python train.py --num_key_value_heads=8 --parallel_block=false --decay_fraction=0.847 --final_lr_fraction=0.0
MLP neurons of a small language model. Each row is named by its layer, matrix (down: output weights) and neuron, and shows model dimensions 0-95. Each number is 128 + 24 x the weight over its row's rms, rounded and kept within 0 to 255. A neuron's up and down rows have the sign that makes its largest values positive.
After each neuron's rows, "fires before" lists the tokens most often just after its 100 highest values on Wikipedia text that the model never trained on.

L2.down756 [142 122  92 128 139 108 117 139 157 121 152 113 103 151 113 104 100 127 160 151  98 118  86 163 138  98  95 185 146 124 149 156 136 103 156 108 138 111 119 144  93  76 141  66 117 120 132  96 110 125  93 124 153 106 151 129 109 130 134 136 133 113 128 127 127 131 120 155 122 119 125 136 115 118 255  95 125 127 131 111 143 136  91 148 161 161 148 143 127 117 130 102 105 120 132 112]
fires before: "\n"

L2.down10 [148 137 135 116  77 142 119 131 107 162  72 118 120 161 137 111 113 105 112 125 120 118 178 139 127 120 133 135 155 124  81 159 111  96  98 103 133  98  89 134 115 171 134 121 119 141 132 137 125 146 101  89 125  91 125 162  96 120 134 150 130 139 139 130 100 128 114 110 117 135 129 135 146 114 183 153 110 117 111 120 154 139 114  70 156 106 139 117 114 143  94 149  77 140 105 144]
fires before: "\n", " ", " 0", " 55", " 1", " an"

L2.down1086 [166 140 150 104 126 117 132 156 138 144 106 117 183  95 175 119 118 131 136 139 160 111 121 138 153 146 138 146 113 152 142  87 177 105 142 116 157 164 111 142 153  96 123 140  96 103 121 118 118 130 148  89 137 123 129  99 133  86 143 124 111 133  97 125 179 186 156  94  98 109 136 157 116  88 114  94 142 109 133 120 112 123 103 158  98 123 155  93 166 139 101 194  82 144 156 146]
fires before: "|", "\n"

L2.down1128 [153  88  71 127 156 127 134 153 146  99 133 130 125 156 125 106 128  72 165  92 139  92 147 117 134 130 124  88  92 135 148 155 119 159 125 141 103  99 106  79 134 156 161 124 147 164 142 109 144 138  98 138 107 129 146 109 134 137  80 111 149 146 105 105 137 134 117 165  90 123 154 136 126 181  93 156  93 153 134 114 126 112 144 109 161 168 142 160 111 163 122 152  74 154  91 113]
fires before: " |", " 26", ".", " 4"

L2.down998 [104 125 125 122 165 130 142 118 168 153 111 153 131 136 111 120 123 103 108 108 148  82 129 124 126 140 133 158 163 122 106  89 116 135 148 124 103 106 134 106 127 137 114 131 155  96 113 173 124 123  99  91 112  93  73 114 130 128  95 130 133 125 108 137  94 144 114 136 117 126 159 126 124 127  96  52 109 120 127 154 133 126 112 112 111 123 186  67 126 168 143 167 116 119  77 154]
fires before: " |", "\n", "°", ",", ")", "-"

L2.down661 [ 93 161 106 136 106 104  99 141 101 125 153 119 103  93 110 143 156 141 108  90 118 127 132 127 131 151 121  87 102 116 150 118 107 153 127 157 144 127 129  69 135 134 156 107 143 147 162 152 129 110  92 154 134 195 123 118 175 142 143 118 107 171 128 164 190 143 144  85 116 181 102 133 105 123 161 119 142 113 123 122 159  86 136  90  88 135 129 107 146  78 144  87 144  85 119 127]
fires before: "\n", " 0", " |", " ", " 1", " Frank"

L2.down54 [130 115  99 127 124 101 143 161 141 167 145 109 144 133 129 103  72 129 128  92 113 144 132 119 100 147 172 134 124 107 117 151 141 102 108  89 159 111 145 150 104  80 132 148 178 172 130  79 113 125 115 114 153 120 123 116 142 179 102 130 145 103 134 134 132 105 111 151 150 143  84 123 120 136 255 119 117 151 145 130 125 138 131  71 159  94 107 128 144 130 124 157 128 132 108 146]
fires before: "\n"

L2.down1531 [113 143 108 123 137  82 135 128 126  80 143 153 132  83 118 131 154 173 142 127 123 137 134 129  86 138 128 163  94 119 131  81 140 120 136 151 151 111 116 107 130 130 128 147 130 138 143 130 166 141 204 135 150 112 174 151 175 115 166  95 162 161 165 118 132 138 165 105 160 167 138 101 126 107  65 188 127 147 100 118  99 104 144 129 143 139 123 119 125 111 124 148 102 131 138 115]
fires before: " of", ",", " in", " on"

L2.down606 [150  90 107 125 111 150 120 149 134 104 137 155 112  92 110 104 137 140 145 133 135 112 121 131 102 139 122 118 137 146 151 167  91 108 114 175 116 104 119  89 105 113 149 190 131 138 105 116 124  97 115 120  63 141 155  67 152 122 117 113 145 109 124  93 113 143 121 128 103 142 143 145 135 169  94  91 137 132  82 104 119 165 138 209 115 157 128 125 155 146 167 153 135 127  49 149]
fires before: ".", ",", ")", " (#", " |"

L2.down1493 [121 134 167 158 118 109 142 124 150 168 142 145  89 151 135 124 141  99 132 121  89 163 111 130 157 149 125 144  96 109 135 148 121 126  88 171 147  67 118 177 146 164 116 128 151 152 111 112 142 135  93 131 126 136 160 118 141 125 165 143  95 133 113 150  84 141 144 111 122 113 122 105 103 123 129 108 157 114  99 142 105 150 137 160 141 115 120 148  98 140 127 144 128 134 138 125]
fires before: ".", ",", ")", "\n", ";", " |"

L2.down666 [138 127 118 170 157 119 119 132 182 145 158 115 120 115 111 110 106 100 139  70  95  91 127 131 141 107 143 164 105 146 128 128 148 139 139 106 109 142 155  88 127 119 117  90 146 170 139  95 100 139 137 153 141 136  87 131  97 109  61 129 139 121  87 159 148 155  83 148 120 116 140 157 143 162 211 109  81 168 163 148 131 151 123 143 136 138 146 155 133 163  75 153 153 161  85 132]
fires before: "\n", " Nep", " Der", "=="

L2.down363 [ 92 144  92 151 155 119 144  88  95 122 132 163 162 126 130 104  92 106 125 114  90 158 107 122  94 117 152  73 140 107  70 137  80 138 120 116 141 126 125 161 140 140 159 156 139 127 178 111 108 123  84 117 113 139 112 124 100 132 183 141 144  77  88 153 126 131 151 119  90  99 106  94  99 138 126 140  83 133 128 145 117 128 157 116 154 133 122 200  95 157  94 100 119 164 105  82]
fires before: " |", "\n", "6", " (", "4"

L2.down930 [153 141 116 124 139 150 118 165 163 108 110 140 148 119 169 128 122  85 156 158 157  75 107  99 142 124 138 135 157 165 153 144 131 132 134 116 115 167 105 123 118  96 115 128 115 158  99 116 114 126 163 169 128 116 132  88 124 136 102 113 124 171 133 116 154 143  79 111 125 132 115 117 129 138 111 164 121 110 113  93 132 131  99 141 107 143 159 122  90 131 159  99 133 140 117 160]
fires before: "|", "====", " longer"

L2.down980 [109 141  83 124 133 147 137  90  99 120 105 125 113 115 116 120  79 152 152 115  96 123  93 144 142 173 103 139 163 159 121 151 123 115 112 140 141 146 122 121 122 119 116 122 126 130 156 148 124 159 127 108  97 117 127 135 104 112 104  68 164 122 137  99 171 113  76 116 121 108 110 134 161 115 244 134 143 114 123 140  99 104 148 114 145 152  90 133 123 117  93 119 131 113 160 103]
fires before: "\n"

L2.down420 [165 132 157 150 110 104 114 128  89 157 149 112 136 128 148 117 120 141 139 149 119  92 156  89 152 129 125 122 131 120 118 119  98  87 118 149 134  75 118 123 161 148 140  97 126 134  99 151 194 118 105 105 130  92 166 159 120 153  83 139  65 132 123  86  84 146 161 145 152 122 142 105 155 144  56 111 156 152 167  97 125 120  92 133  97 125 124  90 119 147 142 110  93 152 134 132]
fires before: " (", "\n", " 0"

L2.down470 [119 118 152 134 130 114 130 112 146 118 132 123  92 120 118 148 128 131 117 120 129 111 102 135 110 108  97 161 111 143 120 127  97 154 118 151 115 149 117 180  96 156 149 130 112  83  87 141 139 140 146 124 151 119 145 151  59 173 134 161 167  87 148 135 125 131 119 108 137 115 130 127 170 106 148 146 152 111 122 114 107 115 151 109 135 148 157 131  96 153 117 130 151  95 126 131]
fires before: "\n", " ", " 0", " 55", " 1"

L2.down675 [107 127 125 118 121 103  98  90 124 139 112 145 122 148 157 158 133 122 170 126  81  99 103 141 119 111  86 167  95 117 152 128 147 133 104 175 135 150 109 127  99 118 129 137 108 167 100 154 159 184 148 155 125 109  94 160 124 104 159 108 128  78 141 111 165 129 177 120 105 139 127 178 112 116 108  98 115 115 132 109 117 120 158 139 138 150  82 125 165 145 141  86 119 123 125 126]
fires before: " by", " to", " in", " as", " for"

L2.down410 [128 134 126 104 137 139 112 164 111 129 109 110 124 105 153 143 147 137 110 128 156 108 164 141 109 161 109  75 136 135 181 142 180 143 133  97 163 120 122 145 117 149 125 110 150 102 111 149 160 112 161 182 131 128 134 133 164  70 166 119 154 137 148 121 101  89  75  83 117 129  98 103  99 123  94 130  84 112 111  94 139 153 169  71 118 173 133 124 136 127 131 101 121  97  83  97]
fires before: " by", " to", " in", " as", " at", " on"

L2.down1115 [153 112 106 104 114 174 140 131 103 117 114 184 146 121 105 124 148 156  86 120 127 115 129 146 117 145 137 122 110 123 119 164 119 102 155 128 109 138 125 109 117 141 108  89  89 172 109 125  74 162 127  88 131 142 175 101 102  85 114 115 205 162 180 163 130 137 126 122 152 129 142  82 136 151  82 164 118 104 167 117 102 169 149 170 138 165  87  96 117 126 130  97 162 145 149 159]
fires before: " |", ".", ";", " g", "\n"

L2.down862 [145 120 129 131  85 124 124 106 174 104 115 127 107 181 108 100 141 141 150 104 105 120 106 150 108 150 131 142 141 131 142  94 109  98 120 134  88 110 107 131 135 118 114 153 145 106 141 127 143 131 164 134 119 131  83 161 172 118 150 154 106 130 102 134 166 103 134  76 124 144 150  96 159 115  76 129 138 146 111 109 124 109 129 149 108 104 152 167 119 141 125 121  62 154 106 103]
fires before: " as", " of", ",", "athi", ":"

L2.down292 [167 107 142 109 107 115 143 161 182 151 173 158 157 119 105 162 136 160 131 133 169 155 131 100 119 177 161 151 126 134 105 149 122 132 156 111 142 140 100  95 183 103 133 150 137 147 135  65 134 150 115 114 126 104  84 115 130 163 135 144  80  85 132  98 128 101 150 150 120 130 134 146 120 103 177 143 130 152 108  88 130 139 125 116 122 132 165 164 129 152 113 109 105 130 168 101]
fires before: "0", "1", "2", " |", "3", " 0"

L2.down44 [108 167 123 147 116 155 137 149 148 127 117 118 114 109 112 135 102 135 119 103 139 146 172 129 113 154  98 164 105 142 142 136 158 115 101 119 150 121 107 130 119  86 141 169 105 160 147 100 105 178 116 131 165 115 126  96 139 111 154 128 138 148 107 138 128 118 105 169 157 107 132 120 148  75 255 116  96 128 123 118 109 141 125 153 144 174 106 149 116 136 123 118  88 121 117 144]
fires before: "\n"

L2.down1497 [137 129 131  99  87 160 161 104 153 171 140 119 138 163 145  93 136  99 126 117 115 123 123 107 153 120 102 154  93  99 126 153 136  59 173 106 145  92 149 141 127 120 116 162 122 148 142 124 151 161  82 139 125  73 113 147 170 116 130 156 106 120 125 115 114 138  90  91 132 138 125 111 166 120 164 103 133 106 135 102 128  68 113  84 118 130  87  99 147 131 129 155 124 148 172 157]
fires before: " |", ":", " medal"

L2.down699 [108 131  91 128 166  93 158 165  98 134 178 111 111 126 119 112 102 106 100 147 112 129 118 140 105 109 129 168 162 141 151 125 170 124  98 119 129 113 123 147 132 105 129 118 143 139 115 121 112 149 141 107 119 159 164 103 163 122 144 129 150 125 146 124 190 123 114 126 117 120 146 111 141 101 181 124 133 126  93 134 139  91 168 150 136 154 167 143 115 131 110  81  84 137 128 115]
fires before: "|", "-", "\n"

L2.down883 [161 108 136 160 193 119 109 148 146 114 134  90 119 101 125 140 136 160  59 120 110  90 134  82 155 111  99  66 133 143 119 138 134 172 116 149  80 109  87 129 109 111 117 126 120 149 144 125 125 106 136 162 126 138 112 163 127 123 145 133 137 101  99  73  98 100 103  89 121 134 134 138  86 108 107  96 101 147 131 177 136 134 143 116 142 148 117 116 101 193  97 132 127 155  77 122]
fires before: "==", " ==", "===", "\n", " and", " also"

L2.down1134 [124 116 103 161 127 132 145 100 118 112 131 139 147 110 124 121  59  96 123 108 134 186 115 184 116 209 138 137 120  89 159 132 130 124 128  94 111 128  99 133 104 108 142 125 120 117 129 148 148  65 164 140 112  62 115  97 105 112 107 101  85  69 138 122 131 175 129 127 141 107 127 129 115 123 184 149  83 144 137 158 134 105 114 169 119 111 119 115 138 150 105 127  93 152 140 153]
fires before: "\n", " as"

L2.down977 [135 103 105 147 149  99 128 140 137 115 148 101 114 141 111 111 106 126 177 127  80 120  93 159 128  92 102 176 141 121 132 150 147 111 156  95 138 115 130 137  90  74 135  91 104 108 142  86 124 137  85 119 167 119 129 131 123 122 150 143 126 102 118 139 122 138 136 142 121 108 144 145 132 102 255  91 125 136 146 119 150 130  98 150 171 149 139 133 131 114 121 126 105 110 125 133]
fires before: "\n"

L2.down906 [159 120 137 136 155  92 110 141 119 140 118 104  83 136 110 159 128  89 144 127 145 125  75 126 143  91 106 143 156  94 127 155  67  95 166 152  89 132 112 136 150 126 138 120 161 129 113  85 156 125 149 114 152 112 155 158 154 134 121  93 134  75 139 112 111  97 148 129 124 121 121 125 129 123 133 121  94  85 114 133 140 149 172 148 156 160 117 132 119 124 118  85  93 113 124 105]
fires before: "==", "\n", " ==", " life", " also", " and"

L2.down337 [101  89 109 114 129 124 132 152 141 103 145 148 110  77 133 115  94  93 106 131 154 115 110 150 102 129  97 171  97 141 147 118 117 118 143 112 132 109 146 149 127  94 145 134 113 155 136 127 110 132 129 149 117 134  94 141  93 157 146 120 176 129 149 117 139 140 153 156 149 143 144 135 151 145  92 144 163  91 156 116 144 127 147 172 128 158 138 118 154 120 142 141 159 137 132 134]
fires before: " |", ".", ")", ",", " ft"

L2.down1 [125 141 166  80 111  95 118 108 112  93 124 105 107 117 144 145 137 139 129  89 123 147  74 114 122 137 138 132 125 120 164  96 154 125 145 154 110 148 137  96 141 113 134 120  89 143 161 144  98 154  91 127 110 103 123 122 127 135 145 154 163 143 161 150 149 131 127 117 122 176 111  73 167 110 221 132 138 116 109 134 117  98  86 107 154  91 128 131 128 133 141  96 143 144 148 119]
fires before: "\n", "-", "|", "S"

L2.down1298 [ 97 124 104 150 124 112 148 117 103  70 125 152 115 163 132 109 113 146 138 152 136 114 140 108 129 117 125 113  95 131 141 109 148 110 144 144 151 110 112 100 112  71 142 106 107 146 142 123 133 106 144 132  98 119 104 143 128 116 131  96 124 127 139 166 100 123 109  74 137 144 111 111 119 133 206 120  85 113 101  99 150  94 111 109 138 116  74 154 151 134 131 155 147 156 101 107]
fires before: "\n"

L2.down23 [119 102 118 132 132 108 140 136 119 117 132 105 153 147 101 123 115 141 164 139 105  92 112 108 110 132 121 165 141 133 175 136 149 130  98  94 151 110 128 131  86  68 147 118 125 117 149 139 150 150  91 117 186 118  92 131 132 114 127 130 143 115 152 128 143 142 112 111 118  96 166 148 149  64 255 124 120 158 144 102 139 105  87 152 168 143 119 125 109 122 115 119 107 126 104 145]
fires before: "\n"

L2.down801 [ 87 111 155 145 159 125 131 128 126 157  97 148 105  62 111 136 138 139 137 132 115 151 133 138 133  94 128  97 142 121 143 144 156 161 131 151 154  98 101 104 123 119 127 117 160 141 126  99 154 144 138  88 118  93  85 119 178 114 117 107 137  93 138 153 161 119 118 155  97 159 142 138 114  90 139 132 162  83 132 125 110 151 141 138 161 121 141 128 120 151  98 145 151 162  79 157]
fires before: " to", " as", " by", " for", " the", " with"

L2.down611 [178 122 118 138  94 106 141 132  93 113 143 128 133 120 146 142 136 125 110 183 127 119 110  87 125 121  76 116  96 123 122  89 133 131 143 132 126 139 112 104 144 140 191 151 125 132 121  69 146 102  86 101 120 131  96 114 144 100 168 116 106 164 113 135 151 117 114 102 136  82 128  93 123 152 172 108 125 151  97 140 131 123 125 128 103 138 155 132 116 114 170 111 127 135 108 157]
fires before: " |", " \"", " "

L2.down1504 [152 103 155 145 168 166 109 138 119 145 157 120 103 139  71 123 127 130 174 138 133 117  92 152  85 104 106 150 175 150 122 145 104 135 134  84 150 100 131  73 119 105 135  96 147 134 112 185 144 154 139 120 116 158 157 137 140 112 109 110 134 111 130 119 136 109 106 136 139 156  95 159 118 156 153 107  98 132 125  80 197 162 152 162 136  65 128 137 118  83 153 158 129 127 136 132]
fires before: "==", " life", " and", " ==", " also", " career"

L2.down280 [149 174 119 139 130 129 126 152 123 153 147 150 103  95 141 107 173 151 160 139 112 115 128 109 137 164  83 170 125 154 127 156 148 114  73 142 129  96 137 100  98 117 142 145 170 115 131 146 137  98 121 141 187  97 121 110 131 122 107 113 156 199 131 160 135 103 179 139 153 133 112 113 115 110  97 143 132 122 113 113 155 141 114  96  90 163  97 108  91 137  81 125 132 177 134 143]
fires before: "\n", " Title", " number", " Rating", " Source", " 0"

L2.down395 [130  74 112 122 168 116 126 127 107 130 109 158 107 115 106 178 112  96 164 113 139 118  91  89  85 116 108 159 123 110  99 132 111 101  92 136 102 146 156 133 113 168 104 108 141 109 193 106 148 146 147 144 141 109 161 146 120 103  85 157 133 115 132 124 147 141 142 106 150 101 134 135 108 119 112 166 159  76  89 141 127 107 104 104 116 182 128 151  71 182 114 123 104 147 130 152]
fires before: "0", "1", "6", "2", "5"

L2.down825 [105 124 147  95 112 117 142 169 128 152 166 149 144 134 123 137 184 133 124 128 120 159 178  86 135 114 119 141 153 158 178 137 144 124 104 114 154 130 156 153 116 118  97 100 107 114 177 105 161 148 117  45 145 162 156 115 105 122 134 109 114 107  94 132 161 114 150 121 163 139 145  75  97 137  53 120 154 124  92 103 147 103  92 146 110 138 149 128 157 119 136 165 109 176 151  94]
fires before: "|", "\n", " |", "-", "|---|---|---|---|"

L2.down1164 [109 106 140 118 132  97 108 154 100 121 141 160 178  98 155 133 146 131 155 140 110 119 121 181 118 126 147 161 111 115 118 128 112 122 175  96  47 125 146 112 112 155 154 144 128 104 189 104 149 145 118 164 137  69 138 154 133 104 124  74  75 135 116  87 197 126 124 132 129 129  91 147  99 133 156 117 101 109 115 153 165 157 129 124 105 157  94  90 143 110 164 141  84 120  91 136]
fires before: " \"", " Title", " Team", " Year", "%"

L2.down633 [113 184  73 133 107 168  99 104 120  79 123 135  95  76 119 157 136 153  93 144 106 119 161 110  95 114  95 141  80  84 140 145  93 130 136 122  97 136 153 105 151 115 107 136 162  93 126 129 145 130 139 119 114 143 121 146 115 102 144 101  86  79 119  90 146 129 148 123 120 157  89 137 189 104 201 127 145 108 121 102 117 153  96 120 156 149 134 170 141 126 181 126 135 115 135 120]
fires before: ",", ":", "–", ".", " |", "-"

L2.down887 [162 134 164 141 145 117 124 107  76 109 181 121 132 119 174  83  51 117 110 118  60 119  97 141 153 165 128 128 136 110 148 108 122 104 131 136 153 122 116 100 129 104  95 122 129 140  95 114 118 165 157 127 127 157 132 114 127 159 126 140  94 140 123 168 108  89 142 133 105 167 134 111 122 119 200 164  99 106 142 129 134 138 112 146 196 160 161  58 145 159  98 174  86 156 113 143]
fires before: "|", "-", "\n"

L2.down1091 [130 150  77 123 155 142 157 143 116 108 113 110 108 127 115  77 124 113 141 135  78 153 133 123 158 148 134 134 192 144  90 105 130 170 126 114 153 114 119 137 108 131 171 113  99 142 149 161  98 149 114  93 125 159 123 118 135 125 124 108 161 140 181 116 108 102 101 176  80  91 119 112 143 142 116 110 153 159 119 134 162  89 102 101 105 136 131 108 113 167 100 125  98 131 134 130]
fires before: ":", ")", " |", "),", ","

L2.down526 [141  85 143 166 127 122 181 118 131 102 108 123 122 111 104 100 149 101 162 156 138 119 126 139 123 100 113 150 160 155 105 132 117 115 113 123 174 143 131 110 119  90 142  73 142 110 114 120 123 113 115 127 124 131  76 115 142 141 143 130 132 145 145 152 146 116 130 159 155 106 115 129 115 122 122 137 141 116  99 155 144 158  88  92 109  88 159 102 125 158 116 150 138 136 103 128]
fires before: " |", "\n", ",", " was", " of"

L2.down1057 [134  90 146 164  68 191 172  94 137 136 135 130 144 163 149 153  98 123 122 154 121 143 122 112 131 182 131 114 124 159  71 193 118 166 135 106 189 137  91 115 159 128 115 134 114 103 164 127  67 140 118 113 177 128 130 153 149 109 128  99 137  90 150 114 106  96  96 130 116 126 122 152 149 148 122 136 139 146 124 118 177  96  98 134 124 132 132 170 123 144 148 135 146 115 170 148]
fires before: " |", "N", " of"

L2.down799 [ 79 114 190 177  60 122  60 137 117 144 107 121  91 108 128 158 115 150 143 118 137 164 132 133 114 116 109 125 138 130 117  95 137  93 124 116 144 134 120 123  59 159 155 114 109 141 105 111 153 123 142  62 138 128 101 142 134  94 162 121 118 110  85 165 110 115 143 142 116 133 132 100 124 128 226 133 111  90 110  92 146 162 155 154 134 177 151 101 134 115 134  89 114  85 113 141]
fires before: " the", " GL", " a"

L2.down397 [ 95 107 106 148 143 151 117 134  83 123  90 143 140 135 149 106 159 100 101 132  87 156 171 149  98  59 143 139 152 139 119 114 141 150 113  87 151 125 112  99 129 135 146 128 102 128 154 136 124 105 130 116 123 131 132 149 120  95 104 129 109 125 164 109 149 107 108 143 109 104 115  98 126 112  96 162 132 157 155  83 116 128 151 113 163 121 142 122 145 145 134 105 169 159 130 143]
fires before: ",", "."

L2.down943 [107 134 112 149  82 134 107  97 130 107 134 142  97 134  98 120 113 185 145  66 114 143 120  94 141 143 115 159 101  65 162 111 154 127 125 149 142 148 155  70 176 122 153 176 126 162 106 145 128  88  98 150 101 115 107 113 111 137 125 120 108 139 118  90 113 139 115 130 135 126 132 106 129  88 195 152 118 104 126 124 125 174 119 144 166 126 123 161 119 137 146  99 117 140  62 109]
fires before: ",", ".", " the"

L2.down555 [175 127 188 136 123 151  72 103 154 125 145 162 164  89 146 197 103 110  97 128 131 135 103 130 157 114 128 113 100  81 132 105 100 142 103 151 122 121 184  98 159 111 114 161 141 106 140 115 129 115 103 115 103 137 139 126 160 148 177 127 127 125 118 116 153 126 154 100 126 112 119 115 167 138 117 103 127  96 114  95 146 120 102 109 156 110 112 148 123 116 124 148 150  86  73 133]
fires before: "–", " |", " season"

L2.down709 [140 148 129 139 127 134 148 194 163 138  96 153 168 138 139 126 160 109 117 154 144  94 129 105 159 112 119 143 129  86 110 184 137 129 125 160 150 142 143 117 147 121 120 126 126 126 109 102 116 108 113 123 105 141 126 124 152 140  71 151 115 150  88  98 116 119 172  79  81 104 112 156 136 145 124 165 178 156 127 145 109 139 180  63 105 127 144 139 140  97 154 114 130 126 155 130]
fires before: "|", "===", " |"

L2.down400 [156 131 141  96 140 155 118  88 138 148 163 134 130  94 151 110 152 123  93 127 115 177 124 143 128 135 100 119 156 138  69 110 139 102 148 173 172 116 160 124 147 131 168 166 124 105 111 103 135 164 167 157 159 149  82 133 170 120 139 122 167 143 152 128  74  80 150 119 137 131 164 118 169  85  97 114 155 110 119 112 134 108 100 114 122 108  92 147 125 125 121 118 126  87 131 119]
fires before: "\n", " ", " 0", ":"

L2.down664 [178 143  84 156 159 131 119 139 157  76 126 105 156  57 114 119 139  88 121 123  93 132 106 149 135 144  81  85 137 162 141  95  91 122 148 151 134 172  95 116 134 150  92  57 163 111  86 111 122 126  91 135 156 112 107 169 132 100 159 144 117 130 116  99 148 125  87 114 105 112 168 114  85 133 173 103 117 157 143 167 148 183 148 130 178 130 162 117 121 127  93  97 134 148 148 136]
fires before: "==", " ==", "The", " and"

L2.down205 [137 151 147 131 140 101 120 129  60 163 163 159 134  98  94 121  88 162 163 103 139 114 150 129 129  93 119 140 145 111 136 128  98 108 131 127 115 153 109 157 148 197 110  81 112 128 140 159 132 118  88 176 113 150 121 111 132 163 143 192 179 119 138 159 156 124 119 113 107 176 141 142 130 115 142 121 114 146 160 157 120 110  67 100 119 147 155 126 148 123 118 143 109 102 146 137]
fires before: "\n", "-"

L2.down916 [115 150 158 126 132 102 140 104 108 131 157 128 124 103 148 116 105 117 156 163 127 132 125  90 142 113 148 100 130 164 105 156 129 146 140 129 144 115 139 112 143 147 162 146  85 173 136 115 143 135 154 152  93 143 131 134 140 128 159 125 124 136 100 135 138 122 138 146 117 108 164 152 130 114 161  75 140 167 106  99 133  99 109  85  96 111 171 157  78 156  89 153 193 172 130 167]
fires before: " |", "\"", " of"

L2.down1165 [117 169 123 139 105 152 163  88  75 108 114 204 119 119 126  91 110 166 106 136 110 160 104 144 120 116 166 144 157 124 103 141 119 128 150 150  79 149 150 162 132 156 105 112 138 102 131 137 128  94 139 114 121 171 138 136  96 125 146 111 139  90 111 158 118 121 130 134 154 120 126 131 140 104 105 127 117 126  98 143 127 115  97  92  91 146 135 136  49 120 139 146 121 132 148 144]
fires before: " (", " 0", "\n", " ", " Goals", " GA"

L2.down46 [162  97 107 151 131 141 120  91 114 151 146 106 115 122 103  95 119 135 169 130 102 160 138 104 114 138 159 141 123 117 130 133 119 122 160 136 128 165 109  87 173 134 139 133 121 139 117 141 140 109 145 132 146 139 117 155 125 156  84 104 171 122  90 137  92 153 169 145 124 109 109  95 134 135 166 160 136 118 120 125 138 114 106 140 117  96 111 130 148 105 109 115 158 136 143  87]
fires before: "\n"

L2.down703 [152 126 155 143 135 113  84 100 158 166 117 115 137 143 119  77 150 135 103  97 139 145 165  97 133 133 127  87 164 132 115 130 122 105 110 143  59  95 132  84 140  97  68 162 117 163 151 151 131 156 114  98 168 159 115 149 148 117 163 105 165 126 123 111 122  94  93  97 138 140 125 152 146 128 124 110 168 138  99 131 124 103 156 160 130 152 101 164 102 138 120 137 141 124 161 117]
fires before: "\n", "=="

L2.down1522 [131 118 159 113 148 109 163 146 153 134  71 164 130 119 189 122 121  97  98 156 141 144 123 145 129 133 183 102 119 136 128  67 138 107  92 120 112 112 164 112 105 155 190 163 123 162 141 100  95 142 124 144 149 153 138 184 155 117 125 119 139 128 157 113 115 121 127 159 118 165 121 143 110 157 221 137 117 113 128 162 127 113 117 152 151 204 122  73 140 142 159 137 139 140 132  95]
fires before: " a", " the", " an", " one"

L2.down194 [143 143 118 114 103 129 177 128 110  83 145 112  98 128 149 181 154 132 114 109 142 135 125 120 155 158 167 109 132 106 135 114 120 166 132 142  98  89 137 109 115  98 130 130 146 106 164 132 155 120 122 119 102 143  94 124 115 127 128 145  98 131 115 106 132 152 135 104 116 122 132 181 130 150 186 137 145 138 170 145 158 184 141 142 163  97 134 113 107  73 134 102 132 129 141  99]
fires before: ",", " he"

L2.down1476 [137 145 139 111 127 161 112 163 142 129 138 120 159 148 149 156 132 108 108 106 139 153  89 104 149 108 154 124 104 120 112 152 141 110 112  99 105 136 127 100 119 119 126 136 159 135 131  95  95 185 133  96 107  85 138 140 116  96 129 129 147 118  88 109 105 124 133 134 137  92 136 109 127 154 128 105 127 139 140 137 122 144 114  80  93 145 127 128 191 126 133 133 117 155 138 164]
fires before: " |", ":"